Weights of a small GPT-style language model, trained from scratch on English Wikipedia.
Size: 21 layers, width 224, 4 heads of 64 (1 for keys and values), MLP 448 SwiGLU.
MLP neurons of a small language model. Each row is named by its layer, matrix (gate and up: input weights; down: output weights) and neuron, and shows model dimensions 32-95. Each number is 200 + 30 x the weight over its row's rms, rounded and kept within 0 to 999. A neuron's up and down rows have the sign that makes its largest values positive.
After each neuron's rows, "fires in" lists the words (lower case) most often at its 100 highest values on Wikipedia text that the model never trained on; "fires before" lists the tokens most often just after its 100 highest values on Wikipedia text that the model never trained on.

L15.gate232,202,214,174,190,218,185,178,190,190,225,225,224,237,218,209,316,198,184,134,150,229,227,235,222,236,195,212,243,164,178,175,242,217,231,214,209,189,165,192,173,120,180,180,164,207,177,208,181,181,218,178,160,231,129,193,210,232,178,159,126,178,224,169,199
L15.up232,195,222,226,177,188,186,197,174,220,173,141,191,209,183,216,190,178,183,203,217,198,212,211,195,229,180,219,203,230,236,218,209,177,208,175,235,210,199,219,130,119,192,230,189,177,210,159,154,200,175,200,106,180,163,222,204,128,184,222,178,141,162,230,257
L15.down232,144,202,214,181,150,167,201,200,170,227,234,198,231,177,184,212,202,183,196,198,207,189,186,176,163,214,186,135,223,217,167,223,222,179,232,196,167,201,209,280,215,198,142,172,166,256,239,224,186,198,195,220,193,252,198,203,169,209,270,265,184,206,180,149
fires in: "one", "in", "on", "only"
fires before: "e", " the", "ly", "f", "t"

L11.gate399,163,231,225,177,187,161,215,211,194,136,149,172,217,170,222,221,201,172,150,200,168,195,168,192,187,211,214,258,225,188,224,197,175,167,182,200,153,234,228,196,206,177,178,233,214,226,225,186,180,192,180,212,216,193,129,192,200,218,180,216,213,235,218,229
L11.up399,185,215,199,154,197,172,198,194,183,161,158,215,224,197,192,274,224,216,164,202,159,178,152,217,246,219,193,215,234,168,177,196,142,169,144,229,157,218,153,243,171,171,196,187,187,254,213,220,217,241,242,182,202,170,194,173,173,194,208,212,188,143,235,205
L11.down399,217,154,260,201,222,236,153,217,183,175,210,186,198,206,188,227,247,187,226,184,166,184,244,157,213,249,196,197,266,206,183,198,220,180,266,185,151,226,177,201,197,138,210,180,207,232,135,124,193,183,217,190,198,196,217,223,158,192,206,218,214,201,213,192
fires in: "first", "three", "white", "highest"
fires before: "st", "e"

L16.gate106,199,187,177,170,141,193,170,232,184,242,174,184,184,240,226,212,128,209,215,215,203,194,152,174,224,293,190,202,166,179,191,164,165,140,168,164,155,186,171,186,174,184,166,215,173,223,220,199,180,221,155,227,166,203,178,201,211,194,214,201,211,205,220,208
L16.up106,174,200,234,191,208,224,202,212,104,192,269,198,236,169,205,208,138,169,234,213,243,152,168,164,145,238,190,218,187,227,200,230,234,228,212,198,154,160,182,231,209,201,192,203,203,196,205,242,178,162,184,217,193,191,244,216,191,163,197,176,199,189,205,217
L16.down106,231,189,266,237,204,222,235,248,171,220,219,168,229,208,191,180,91,228,207,209,234,190,190,227,209,184,233,176,208,237,156,206,205,166,169,277,179,191,161,202,189,201,175,210,221,199,208,202,186,193,259,210,188,188,189,185,224,233,242,183,213,239,142,245
fires in: "after", "as", "in", "when", "while", "although"
fires before: "ter", " the", " ", " a"

L10.gate334,204,204,209,170,255,197,181,237,219,187,172,211,209,180,224,146,260,189,132,196,271,246,188,177,204,216,162,221,207,227,191,220,151,200,189,232,210,155,171,189,173,209,197,197,235,223,199,169,206,214,199,229,178,198,134,176,173,186,150,179,244,227,217,205
L10.up334,157,183,195,193,238,177,204,216,223,207,189,184,238,231,172,229,218,201,166,256,208,199,157,198,219,196,176,154,225,227,244,212,216,221,192,213,206,227,143,189,206,189,217,211,179,258,190,199,170,220,181,130,239,179,224,244,225,139,223,184,189,213,204,194
L10.down334,208,211,253,206,172,238,163,174,145,204,167,180,166,187,159,208,256,166,154,235,223,204,228,179,202,223,178,255,225,199,219,157,183,228,160,202,182,167,151,198,193,177,193,220,194,234,197,191,200,192,207,222,176,210,229,204,182,182,206,162,174,185,244,189
fires in: "life", "village", "sweden", "wife"
fires before: "e", "en", "t", "ers", "th"

L8.gate46,137,228,177,210,182,218,187,193,182,198,209,182,220,219,217,221,201,174,221,146,149,193,199,266,124,254,178,247,230,166,126,206,238,219,231,221,188,200,203,155,212,166,192,191,211,184,191,224,230,195,211,233,148,199,217,187,193,268,237,232,186,193,244,200
L8.up46,180,194,189,255,176,208,163,220,162,200,175,203,167,199,212,226,188,186,237,218,218,187,176,172,193,207,201,187,167,209,165,206,181,200,201,242,159,201,198,199,164,231,164,185,196,192,234,205,242,194,203,188,190,248,206,156,209,165,187,232,184,154,226,195
L8.down46,179,189,160,253,230,201,184,191,220,145,321,198,174,208,141,203,192,203,212,205,210,202,156,204,248,205,209,207,225,184,223,174,236,135,218,215,223,238,176,181,219,211,196,193,213,172,197,131,208,198,173,226,145,171,218,98,219,217,142,205,172,219,221,148
fires in: "0", "gospel", "force"
fires before: " |", ";", ".", "p", ")\n"

L7.gate280,221,266,218,210,224,210,161,162,205,182,246,206,187,159,167,176,205,219,196,214,207,194,165,252,203,175,172,195,255,179,248,244,226,164,225,243,171,167,246,159,199,208,123,214,216,202,185,186,205,206,206,207,203,212,221,231,194,226,167,216,147,197,219,200
L7.up280,186,210,228,226,206,206,259,178,166,203,162,163,142,201,198,196,140,192,204,190,242,198,238,162,219,201,244,234,217,190,196,135,230,251,196,215,195,194,185,195,203,257,206,181,232,209,167,186,207,162,176,188,176,187,191,169,216,235,200,180,292,185,251,183
L7.down280,187,220,197,231,192,201,196,230,194,200,221,182,178,172,166,216,202,209,187,197,226,225,172,187,218,227,186,192,223,205,185,201,193,149,291,227,228,174,194,182,182,150,208,162,200,204,286,187,253,229,119,199,261,186,219,188,236,191,223,239,211,176,178,198
fires in: "0"
fires before: " |", ";", ".", "–"

L2.gate215,192,202,190,183,195,183,225,131,186,250,199,160,221,218,227,222,192,237,228,202,167,144,156,205,164,184,209,210,191,189,157,230,158,184,190,221,248,193,260,226,196,248,177,247,150,208,196,230,217,224,196,272,211,189,231,135,234,191,220,187,198,224,188,176
L2.up215,243,207,212,164,196,235,246,202,206,220,242,159,226,224,220,202,158,206,249,232,201,201,199,230,171,199,197,187,212,170,291,243,170,193,209,249,237,197,201,212,194,219,222,213,162,265,159,205,182,188,185,244,197,251,209,186,194,232,242,219,183,233,152,239
L2.down215,239,200,247,218,246,247,120,167,233,242,226,208,209,212,129,238,227,206,205,179,239,151,251,171,195,161,198,163,237,273,215,195,191,251,228,166,195,158,206,214,227,191,172,180,239,199,271,242,189,235,200,194,201,161,201,192,252,248,207,205,224,193,136,224
fires in: "part", "party", "participated", "particular", "state"
fires before: " of", "y", "ic", "n", "s", "u"

L14.gate278,174,202,187,148,217,195,220,185,228,201,216,159,182,216,230,193,220,168,249,117,205,185,159,193,244,192,219,256,214,189,184,168,198,253,186,233,149,199,225,155,242,213,204,194,183,140,220,191,196,180,198,198,181,207,144,194,200,178,185,197,170,238,152,208
L14.up278,215,230,153,242,210,180,281,198,205,240,229,209,138,205,144,188,127,206,219,169,223,169,172,125,184,186,153,186,238,199,220,209,145,202,176,190,244,190,193,221,172,211,201,207,240,207,164,180,201,157,257,215,237,186,234,200,150,249,178,130,156,215,209,171
L14.down278,239,244,201,179,188,208,185,174,238,209,242,174,238,251,207,213,180,155,213,217,224,183,234,178,179,220,231,214,225,218,161,223,209,152,189,265,198,215,220,249,204,215,226,249,180,219,200,217,225,224,251,193,218,154,258,196,171,231,233,216,195,180,131,180
fires in: "october", "known", "although", "major", "and", "looking"
fires before: "n", "ber", "gh", "or", "k", "e"

L7.gate304,167,231,214,196,190,203,237,262,213,230,241,147,162,156,234,187,166,196,185,230,170,150,160,200,184,231,223,219,167,186,198,198,131,242,182,217,221,196,205,231,226,194,232,173,177,159,181,225,231,205,219,157,221,141,211,119,207,246,198,235,230,212,219,229
L7.up304,197,223,248,251,259,192,196,203,193,186,149,213,199,196,193,211,203,160,192,236,218,184,199,207,230,213,204,193,215,153,191,240,219,172,172,213,246,234,188,227,236,202,176,222,211,246,217,238,166,232,141,179,211,184,197,258,144,168,267,205,165,166,175,150
L7.down304,197,189,241,200,135,144,231,181,196,242,230,206,223,190,208,233,231,167,180,218,200,235,203,197,177,171,212,184,262,203,225,210,150,199,242,213,209,218,155,237,174,184,233,178,210,225,152,243,171,158,210,147,195,169,217,127,170,163,249,169,197,213,203,217
fires in: "first", "firm", "confirmed"
fires before: "st", "m", "k"

L7.gate224,149,153,171,217,187,169,159,229,152,168,194,148,214,217,202,263,112,249,181,205,173,214,146,262,190,236,201,199,174,149,151,277,206,228,194,189,229,205,151,217,125,163,216,241,177,196,230,138,164,227,172,166,198,157,237,189,211,251,160,159,189,217,199,212
L7.up224,229,214,189,194,235,215,189,218,194,185,185,168,230,212,196,255,207,185,190,150,153,208,157,195,192,220,219,222,211,183,171,204,225,203,182,192,215,176,163,194,182,206,196,254,190,235,166,212,188,283,177,205,181,184,213,211,218,188,208,145,183,213,147,251
L7.down224,187,206,251,180,156,186,168,189,193,181,109,169,223,185,189,214,189,209,175,191,219,196,169,201,220,240,244,191,210,210,161,198,223,205,162,182,283,198,155,195,214,194,208,263,212,208,264,199,199,225,161,215,184,175,196,199,184,202,201,206,212,147,149,194
fires in: "in"
fires before: " ", " the", " a", " J"

L10.gate257,161,202,228,207,174,143,193,261,208,172,171,182,149,178,216,207,188,201,189,216,219,177,222,201,266,203,200,166,191,238,219,219,219,209,185,234,169,207,185,198,170,181,212,217,225,161,249,213,203,183,153,179,268,217,166,212,238,198,218,217,219,146,213,186
L10.up257,167,167,239,189,205,234,222,222,215,231,159,168,191,222,204,195,243,252,246,166,218,231,205,190,174,155,176,185,239,182,162,146,193,200,176,162,206,153,219,230,186,121,218,199,248,201,220,162,238,262,203,268,176,201,216,187,204,159,222,161,166,187,218,188
L10.down257,273,141,162,186,241,213,185,255,195,188,260,200,204,277,216,160,257,217,170,179,184,200,216,250,194,198,174,202,157,161,200,197,256,131,189,158,198,182,150,247,184,217,189,207,262,191,221,146,167,201,200,212,157,184,228,207,160,175,162,257,206,280,172,213
fires in: "second", "third", "following", "followed", "table"
fires before: "d", "l", "t", " t", "p", "v"

L17.gate130,194,172,192,186,183,176,216,210,231,172,243,146,197,215,232,227,178,236,209,203,258,223,198,235,222,203,187,211,188,220,197,250,212,242,216,164,196,178,186,240,214,201,254,220,224,224,219,215,122,197,184,229,182,198,197,200,170,220,155,221,245,192,164,220
L17.up130,187,152,244,170,199,248,233,174,227,202,181,245,245,167,189,222,219,174,162,165,236,157,191,211,221,225,197,200,163,191,185,202,170,192,212,163,223,228,189,240,190,194,182,187,237,211,245,201,158,181,276,232,184,198,202,216,224,259,218,222,200,192,184,207
L17.down130,163,200,237,207,234,224,191,159,169,197,202,173,199,175,180,179,181,165,240,212,236,241,200,217,250,180,185,184,219,191,168,190,218,197,177,152,159,204,225,220,202,187,186,162,190,175,211,212,183,191,207,273,218,147,217,213,202,236,164,198,132,194,183,215
fires in: "it", "part", "its", "either", "following", "another"
fires before: " of", "her", "ic", "l", "y"

L8.gate41,224,213,226,186,266,167,193,208,219,211,172,177,230,233,208,221,182,161,175,184,257,244,185,166,213,168,192,231,145,172,251,265,193,151,223,238,161,198,216,194,187,237,206,218,207,188,194,207,185,179,165,187,148,248,193,170,186,202,204,219,249,188,177,199
L8.up41,194,183,187,135,189,186,123,211,160,269,158,190,234,200,253,191,187,261,185,254,224,200,228,158,235,196,165,197,202,183,246,234,214,128,207,163,196,181,195,222,198,220,225,245,186,182,205,185,224,181,174,207,195,217,225,229,206,167,214,217,190,191,194,191
L8.down41,145,212,243,204,197,166,181,213,158,222,275,171,258,214,194,193,226,218,228,175,205,213,220,134,251,150,170,207,217,207,200,225,168,163,178,200,233,151,162,267,137,190,243,168,253,186,230,183,224,204,226,226,168,197,165,170,204,163,226,216,160,178,220,232
fires in: "district", "000", "sq", "00", "life", "main"
fires before: "t", "0", " m", "e"

L7.gate324,221,180,210,180,173,147,167,217,243,207,184,166,174,251,186,214,224,215,194,170,95,223,197,171,180,199,188,206,193,208,174,233,148,232,160,190,169,295,176,186,165,212,222,217,204,155,240,190,209,273,150,223,164,224,182,204,236,198,199,201,197,174,228,207
L7.up324,221,197,194,262,177,220,166,168,169,250,239,183,174,184,190,197,198,212,269,251,243,207,169,144,183,229,214,260,208,197,220,219,210,184,248,171,240,183,168,242,151,200,187,241,220,236,201,174,247,224,173,250,214,218,148,180,176,189,169,203,211,220,215,189
L7.down324,228,192,181,162,150,202,191,174,219,240,153,186,162,223,221,129,231,219,243,119,178,239,174,165,176,232,209,223,170,238,193,166,186,186,198,205,214,204,179,172,215,228,220,221,188,192,189,142,215,224,210,235,203,191,164,226,183,216,186,239,173,190,167,200
fires in: "second", "third", "qualified", "thirty", "qualifying"
fires before: "d", "y", "i", "t"

L12.gate402,161,196,243,185,231,241,157,194,135,203,172,184,158,202,187,191,225,225,212,205,253,214,210,205,215,159,187,215,221,149,177,272,177,219,204,223,242,199,208,222,180,227,181,199,188,204,217,177,206,195,205,261,131,264,213,194,221,242,277,160,255,166,159,223
L12.up402,233,173,260,182,217,224,173,221,216,226,218,218,195,195,185,176,175,238,222,223,224,199,200,208,201,184,256,173,170,205,201,221,164,222,220,169,263,156,168,234,231,198,214,156,205,185,213,232,220,194,202,206,206,201,264,206,214,192,217,206,228,225,224,224
L12.down402,204,167,173,217,244,230,168,172,220,219,195,187,246,203,205,204,170,194,255,152,150,251,222,203,173,193,185,220,217,252,212,124,226,229,181,168,195,252,218,210,246,200,294,200,218,164,196,178,162,207,203,218,227,184,199,236,201,255,237,197,195,180,205,191
fires in: "part", "party", "martin", "participated", "martial", "particular"
fires before: "y", " of", "ic", "in", "n", "ial"

L2.gate13,279,214,197,187,178,160,230,253,203,234,215,198,220,167,229,179,238,158,194,258,166,180,188,146,184,201,208,122,131,167,192,183,191,190,170,190,167,207,134,209,241,215,158,213,220,216,225,239,196,249,202,204,178,216,211,172,184,195,183,172,235,184,197,185
L2.up13,249,202,159,227,180,192,234,214,239,244,208,192,209,175,234,234,218,183,192,206,172,155,189,154,211,221,186,166,168,183,179,192,190,187,206,232,161,208,177,227,186,182,171,202,178,183,201,224,151,235,186,257,204,197,246,233,188,179,176,118,157,197,191,211
L2.down13,225,246,182,177,180,214,224,188,193,261,163,220,217,176,225,212,251,148,144,247,162,193,230,171,168,210,195,125,235,196,231,136,204,180,186,196,205,142,173,258,219,228,178,192,164,188,226,236,191,212,174,251,183,175,250,174,170,180,176,185,209,215,184,151
fires in: "on", "other", "o", "october", "one"
fires before: "n", "t", "ct", "r", "f", "_"

L13.gate68,203,218,193,199,158,216,272,243,175,216,199,128,183,235,192,177,205,220,222,257,184,185,201,182,168,182,249,214,172,184,218,201,173,155,235,220,178,269,198,196,184,224,153,167,236,180,198,174,188,171,222,190,195,218,175,184,221,230,188,163,137,207,203,209
L13.up68,192,194,175,116,221,189,210,215,211,232,202,214,248,179,221,217,224,170,236,167,207,184,209,165,205,254,217,217,190,173,191,166,205,192,209,251,260,261,225,192,221,178,201,148,200,190,164,153,217,126,228,204,270,204,204,149,195,233,204,188,250,199,214,151
L13.down68,180,183,200,193,175,174,207,203,210,183,221,216,252,214,146,139,185,185,188,209,224,176,230,193,139,171,189,214,134,201,197,184,177,124,207,218,188,160,132,214,188,212,218,175,151,188,180,204,213,202,195,187,209,194,168,196,230,152,193,227,197,164,152,184
fires in: "published", "october", "public", "made", "label", "publication"
fires before: "l", "el", "e", "ber", "is", "ire"

L2.gate145,206,145,203,151,199,207,192,219,178,246,176,143,185,196,243,205,207,218,252,214,191,214,199,185,241,185,192,234,126,186,215,163,175,201,203,180,205,235,198,187,262,230,172,208,239,178,292,226,236,192,230,235,170,206,157,174,159,225,223,183,161,208,165,166
L2.up145,218,203,203,252,192,201,236,182,211,185,180,187,256,219,236,205,191,205,218,214,176,174,151,225,179,229,199,158,175,215,172,225,217,178,185,203,224,180,142,271,231,209,206,199,159,164,200,250,215,178,232,239,203,246,226,217,201,224,213,250,233,179,192,152
L2.down145,149,184,188,166,183,208,189,182,191,228,243,175,166,221,165,197,236,178,169,193,257,217,220,153,225,196,191,252,209,204,193,190,195,205,193,207,256,228,204,208,231,205,233,193,257,204,225,187,209,194,232,212,165,217,222,239,235,239,231,181,212,202,167,200
fires in: "part", "party", "martin", "participated", "particular"
fires before: "y", " of", "ic", "in", "s", "n"

L6.gate19,162,225,177,159,198,246,177,273,204,174,240,177,200,170,222,208,174,164,265,213,197,219,180,150,191,201,253,223,203,209,183,196,187,221,168,193,176,224,174,223,200,165,198,174,210,218,154,191,256,217,187,209,182,227,233,193,167,212,212,178,207,244,197,213
L6.up19,217,154,253,222,214,223,212,197,303,231,167,216,221,197,213,183,240,154,227,186,202,230,250,213,200,244,175,154,206,211,215,193,210,156,150,210,174,157,183,244,186,213,166,175,206,145,207,168,159,210,189,182,190,228,155,201,218,195,204,225,157,241,215,210
L6.down19,143,194,170,227,188,204,241,174,240,216,189,235,159,193,178,187,180,192,236,192,165,250,205,262,227,194,237,167,112,210,185,202,253,235,197,178,185,167,200,213,227,180,246,202,193,196,216,115,143,215,149,149,214,203,206,260,198,193,245,251,207,158,181,200
fires in: "he", "including", "and", "it"
fires before: " was", "ing", " is", " w", " s", " re"

L15.gate433,221,199,214,168,201,181,184,207,189,173,216,198,167,204,218,220,211,194,172,202,187,175,190,212,208,210,213,220,243,185,188,208,141,195,207,246,254,205,206,203,178,226,170,190,208,221,162,238,72,260,189,164,164,175,172,210,228,203,179,220,236,177,180,210
L15.up433,209,223,181,210,285,133,231,248,210,221,170,225,178,166,220,186,159,189,231,192,184,180,172,235,181,187,153,207,176,163,186,258,211,178,180,251,210,256,199,210,255,250,177,218,191,194,172,189,224,232,233,186,150,187,150,206,181,240,203,215,171,257,184,194
L15.down433,248,246,166,220,187,212,196,221,206,130,223,222,184,208,226,220,224,209,166,208,166,214,246,225,166,183,238,248,202,173,211,182,233,225,178,164,180,209,184,215,159,191,150,185,217,260,138,164,192,175,221,160,182,289,229,202,223,250,139,193,263,235,255,192
fires in: "first", "as", "each", "exist"
fires before: "st", "p", "s", "h"

L17.gate83,197,188,182,167,232,185,208,198,233,189,220,163,189,185,202,142,184,188,185,198,242,196,243,163,202,248,212,185,147,173,152,219,193,182,206,213,179,217,221,237,205,188,225,275,211,236,232,193,228,203,212,261,252,192,190,200,205,205,210,185,213,177,210,177
L17.up83,171,204,182,210,196,167,216,190,185,190,190,205,186,205,169,206,194,166,192,224,194,227,158,215,216,179,230,215,172,210,163,192,231,244,176,206,182,145,191,222,219,216,193,197,240,192,221,183,179,163,158,186,200,160,216,217,191,175,198,212,203,203,236,288
L17.down83,273,223,246,238,171,193,170,254,207,212,229,212,206,156,248,185,206,153,211,188,199,168,189,164,172,223,167,183,181,189,178,229,203,186,207,164,223,209,259,164,196,191,228,161,153,195,163,170,205,208,241,245,218,165,174,137,214,176,208,196,225,194,220,195
fires in: "government", "in", "when", "following", "appointed"
fires before: "n", "in", "l", " the"

L2.gate204,145,192,190,184,225,211,204,223,198,152,223,231,173,244,223,201,202,233,217,195,186,215,169,218,194,201,276,244,201,195,204,202,216,206,182,218,210,208,132,190,221,190,204,232,200,179,175,177,204,156,165,194,108,215,211,216,226,233,243,218,160,224,191,237
L2.up204,209,176,229,181,223,204,203,225,187,218,176,223,190,233,198,223,220,183,176,239,235,242,214,213,135,211,201,222,199,163,229,171,210,169,146,253,189,190,221,187,207,232,148,153,272,169,234,166,212,212,245,169,263,226,176,173,198,186,174,188,179,166,175,143
L2.down204,179,161,228,184,166,196,229,212,192,220,305,196,187,196,245,235,194,211,220,259,156,224,220,162,199,160,201,197,171,166,203,196,226,193,199,212,222,154,222,231,170,225,188,157,174,243,203,219,156,269,172,181,198,259,201,221,269,219,171,190,185,189,237,221
fires in: "third", "children", "published", "label", "london", "public"
fires before: "l", "re", "el", "r", "on", "g"

L10.gate242,164,171,202,193,181,155,205,186,223,178,182,284,189,211,186,209,156,189,196,197,232,197,218,253,169,211,177,193,227,196,165,199,222,175,218,237,108,173,207,224,199,205,120,189,217,279,211,218,248,186,190,224,193,209,188,205,175,210,152,241,183,165,204,259
L10.up242,170,199,163,214,174,166,208,236,221,190,198,177,211,181,135,188,201,199,234,220,190,222,157,214,155,200,189,232,224,220,129,219,223,172,231,185,209,141,186,243,196,192,186,174,230,184,211,290,245,223,130,230,178,186,251,229,210,209,212,151,255,188,199,164
L10.down242,195,252,169,190,185,186,165,190,244,235,181,231,226,180,186,190,170,198,205,206,201,191,194,232,123,247,193,180,199,181,174,191,200,199,255,166,210,150,205,189,215,191,194,202,184,297,226,236,161,235,211,188,227,232,234,191,192,232,151,213,154,193,218,174
fires in: "0", "under"
fires before: " |", ";", "nd", "."

L7.gate416,229,154,160,233,247,198,221,190,173,193,232,187,244,203,194,168,213,191,189,225,234,247,192,230,191,226,206,204,262,158,240,186,169,220,162,228,172,214,147,182,180,175,223,219,186,178,207,203,209,163,153,208,145,247,237,227,190,187,233,195,210,218,141,224
L7.up416,257,212,193,238,199,232,201,194,199,182,250,230,249,226,189,196,191,176,198,195,169,250,198,159,153,174,200,195,195,156,192,181,198,169,177,215,204,206,207,201,167,195,174,224,244,207,184,180,175,223,236,179,175,186,259,210,208,203,204,162,157,154,162,150
L7.down416,242,198,199,203,143,153,169,176,201,239,174,183,216,225,194,131,256,227,197,254,155,226,220,180,210,157,220,152,204,188,185,172,212,234,193,213,107,172,226,204,233,234,235,242,200,153,181,230,225,183,231,195,168,202,190,205,231,242,250,191,236,241,207,237
fires in: "under", "years", "and", "or", "year"
fires before: "er", "ear", "ou", "-"

L7.gate123,208,193,220,155,191,190,211,216,182,208,244,196,176,241,190,230,198,166,164,250,201,193,230,178,164,187,222,190,274,166,169,150,171,236,154,223,198,234,222,170,211,216,203,212,206,218,217,173,165,194,192,226,199,197,233,181,243,221,199,231,230,242,223,214
L7.up123,156,198,157,235,220,215,268,208,239,202,167,204,194,202,201,150,218,208,219,224,228,190,232,210,195,214,140,181,146,157,187,227,191,226,245,224,178,189,154,219,245,192,212,212,234,149,173,234,155,163,176,162,227,217,150,230,234,185,165,196,181,174,151,254
L7.down123,173,177,232,233,184,211,196,145,155,228,234,207,243,205,262,181,173,187,184,249,169,194,210,198,199,188,197,180,217,217,275,182,203,295,266,202,187,171,194,256,197,214,220,166,230,170,194,210,175,179,168,190,200,255,162,172,153,146,227,194,189,187,191,194
fires in: "which", "who", "what", "or"
fires before: " was", " is", " h", " s", " w"

L2.gate289,203,181,188,208,141,244,208,158,193,188,178,171,201,221,168,232,163,223,244,178,218,227,191,196,254,241,174,221,214,168,179,199,233,185,203,132,203,208,163,207,196,169,141,219,153,172,218,187,198,201,208,213,157,230,225,173,207,256,229,175,204,182,171,216
L2.up289,224,214,163,192,219,196,227,179,236,185,183,186,171,234,210,184,178,177,206,162,154,182,222,187,238,193,209,190,195,194,241,202,199,182,195,201,202,207,168,190,131,253,195,169,203,166,211,260,168,215,163,176,171,178,238,196,210,205,262,135,207,213,253,233
L2.down289,214,198,228,196,222,244,201,177,233,210,144,245,151,191,137,196,176,173,261,191,168,241,203,190,240,214,220,278,185,182,168,221,216,207,190,237,219,161,255,221,200,222,258,194,192,143,198,194,152,211,172,221,215,192,224,219,210,210,205,171,150,248,185,243
fires in: "he", "japan", "with", "japanese"
fires before: " was", "an", " w", " re", " s", " is"

L2.gate15,244,205,209,214,193,240,209,208,206,208,186,187,211,229,230,212,230,94,178,235,187,224,179,182,204,246,203,201,244,208,164,203,173,205,227,197,157,220,239,186,196,263,174,226,193,216,212,221,216,219,239,170,196,196,243,125,183,191,193,217,243,128,171,193
L2.up15,177,194,199,217,175,137,170,220,203,268,239,202,252,175,190,184,218,238,159,196,176,173,253,174,206,219,252,210,257,173,223,157,194,169,201,213,195,207,155,254,215,155,202,155,235,206,146,189,172,187,140,232,169,179,253,205,203,227,153,149,175,145,206,176
L2.down15,224,259,183,220,237,193,219,184,221,218,144,251,221,181,226,225,239,125,218,236,161,238,181,191,183,223,255,183,173,162,192,186,194,181,244,202,133,171,149,218,240,220,185,242,144,214,244,178,172,144,198,255,203,147,223,196,186,169,202,202,200,237,210,215
fires in: "on", "other", "o", "one", "october", "only"
fires before: "n", "t", "ct", "r", "f"

L14.gate288,196,196,203,205,169,195,206,203,226,232,172,215,234,194,175,177,151,167,204,199,161,179,187,167,200,149,212,244,234,221,213,233,243,217,243,208,146,192,134,227,150,170,228,207,250,198,213,213,213,154,181,190,208,203,177,188,225,197,203,166,186,186,141,219
L14.up288,204,210,164,175,139,233,201,222,222,184,113,180,220,192,209,271,204,144,149,219,156,177,223,191,214,151,173,230,216,182,220,200,198,210,197,222,196,190,158,178,214,210,236,232,196,197,238,212,213,183,170,230,178,180,196,220,173,178,186,189,156,213,193,271
L14.down288,241,193,198,158,188,225,202,211,205,204,187,208,204,186,157,253,208,247,175,142,210,247,174,222,176,219,190,196,210,211,216,192,207,193,172,224,206,256,225,218,177,168,215,230,205,219,206,186,181,189,211,225,273,195,203,212,208,233,229,205,146,125,220,206
fires in: "in"
fires before: " ", " the", " C", " A", " B"

L7.gate434,193,180,237,225,196,249,196,197,163,180,178,168,223,168,236,247,201,225,204,157,167,230,154,201,229,207,233,209,213,194,144,271,133,135,173,213,205,219,247,229,210,239,166,205,179,122,159,243,179,188,188,186,172,146,135,137,228,173,184,250,167,224,216,224
L7.up434,143,201,207,225,171,229,250,199,184,195,247,216,222,197,164,208,207,139,228,198,185,145,218,190,184,163,230,177,278,198,275,214,230,184,267,158,179,199,184,207,230,206,189,189,205,199,220,212,232,186,169,237,189,260,193,189,174,220,204,318,229,207,214,181
L7.down434,197,198,237,191,200,227,225,261,243,170,181,216,152,248,211,219,185,163,198,210,159,192,227,202,199,148,255,248,206,216,181,246,231,172,235,189,193,197,176,204,222,226,238,149,240,212,226,153,183,170,171,193,236,185,209,242,188,233,167,266,188,181,220,230
fires in: "october", "june", "act"
fires before: "o", " ", ":", "ion", " of"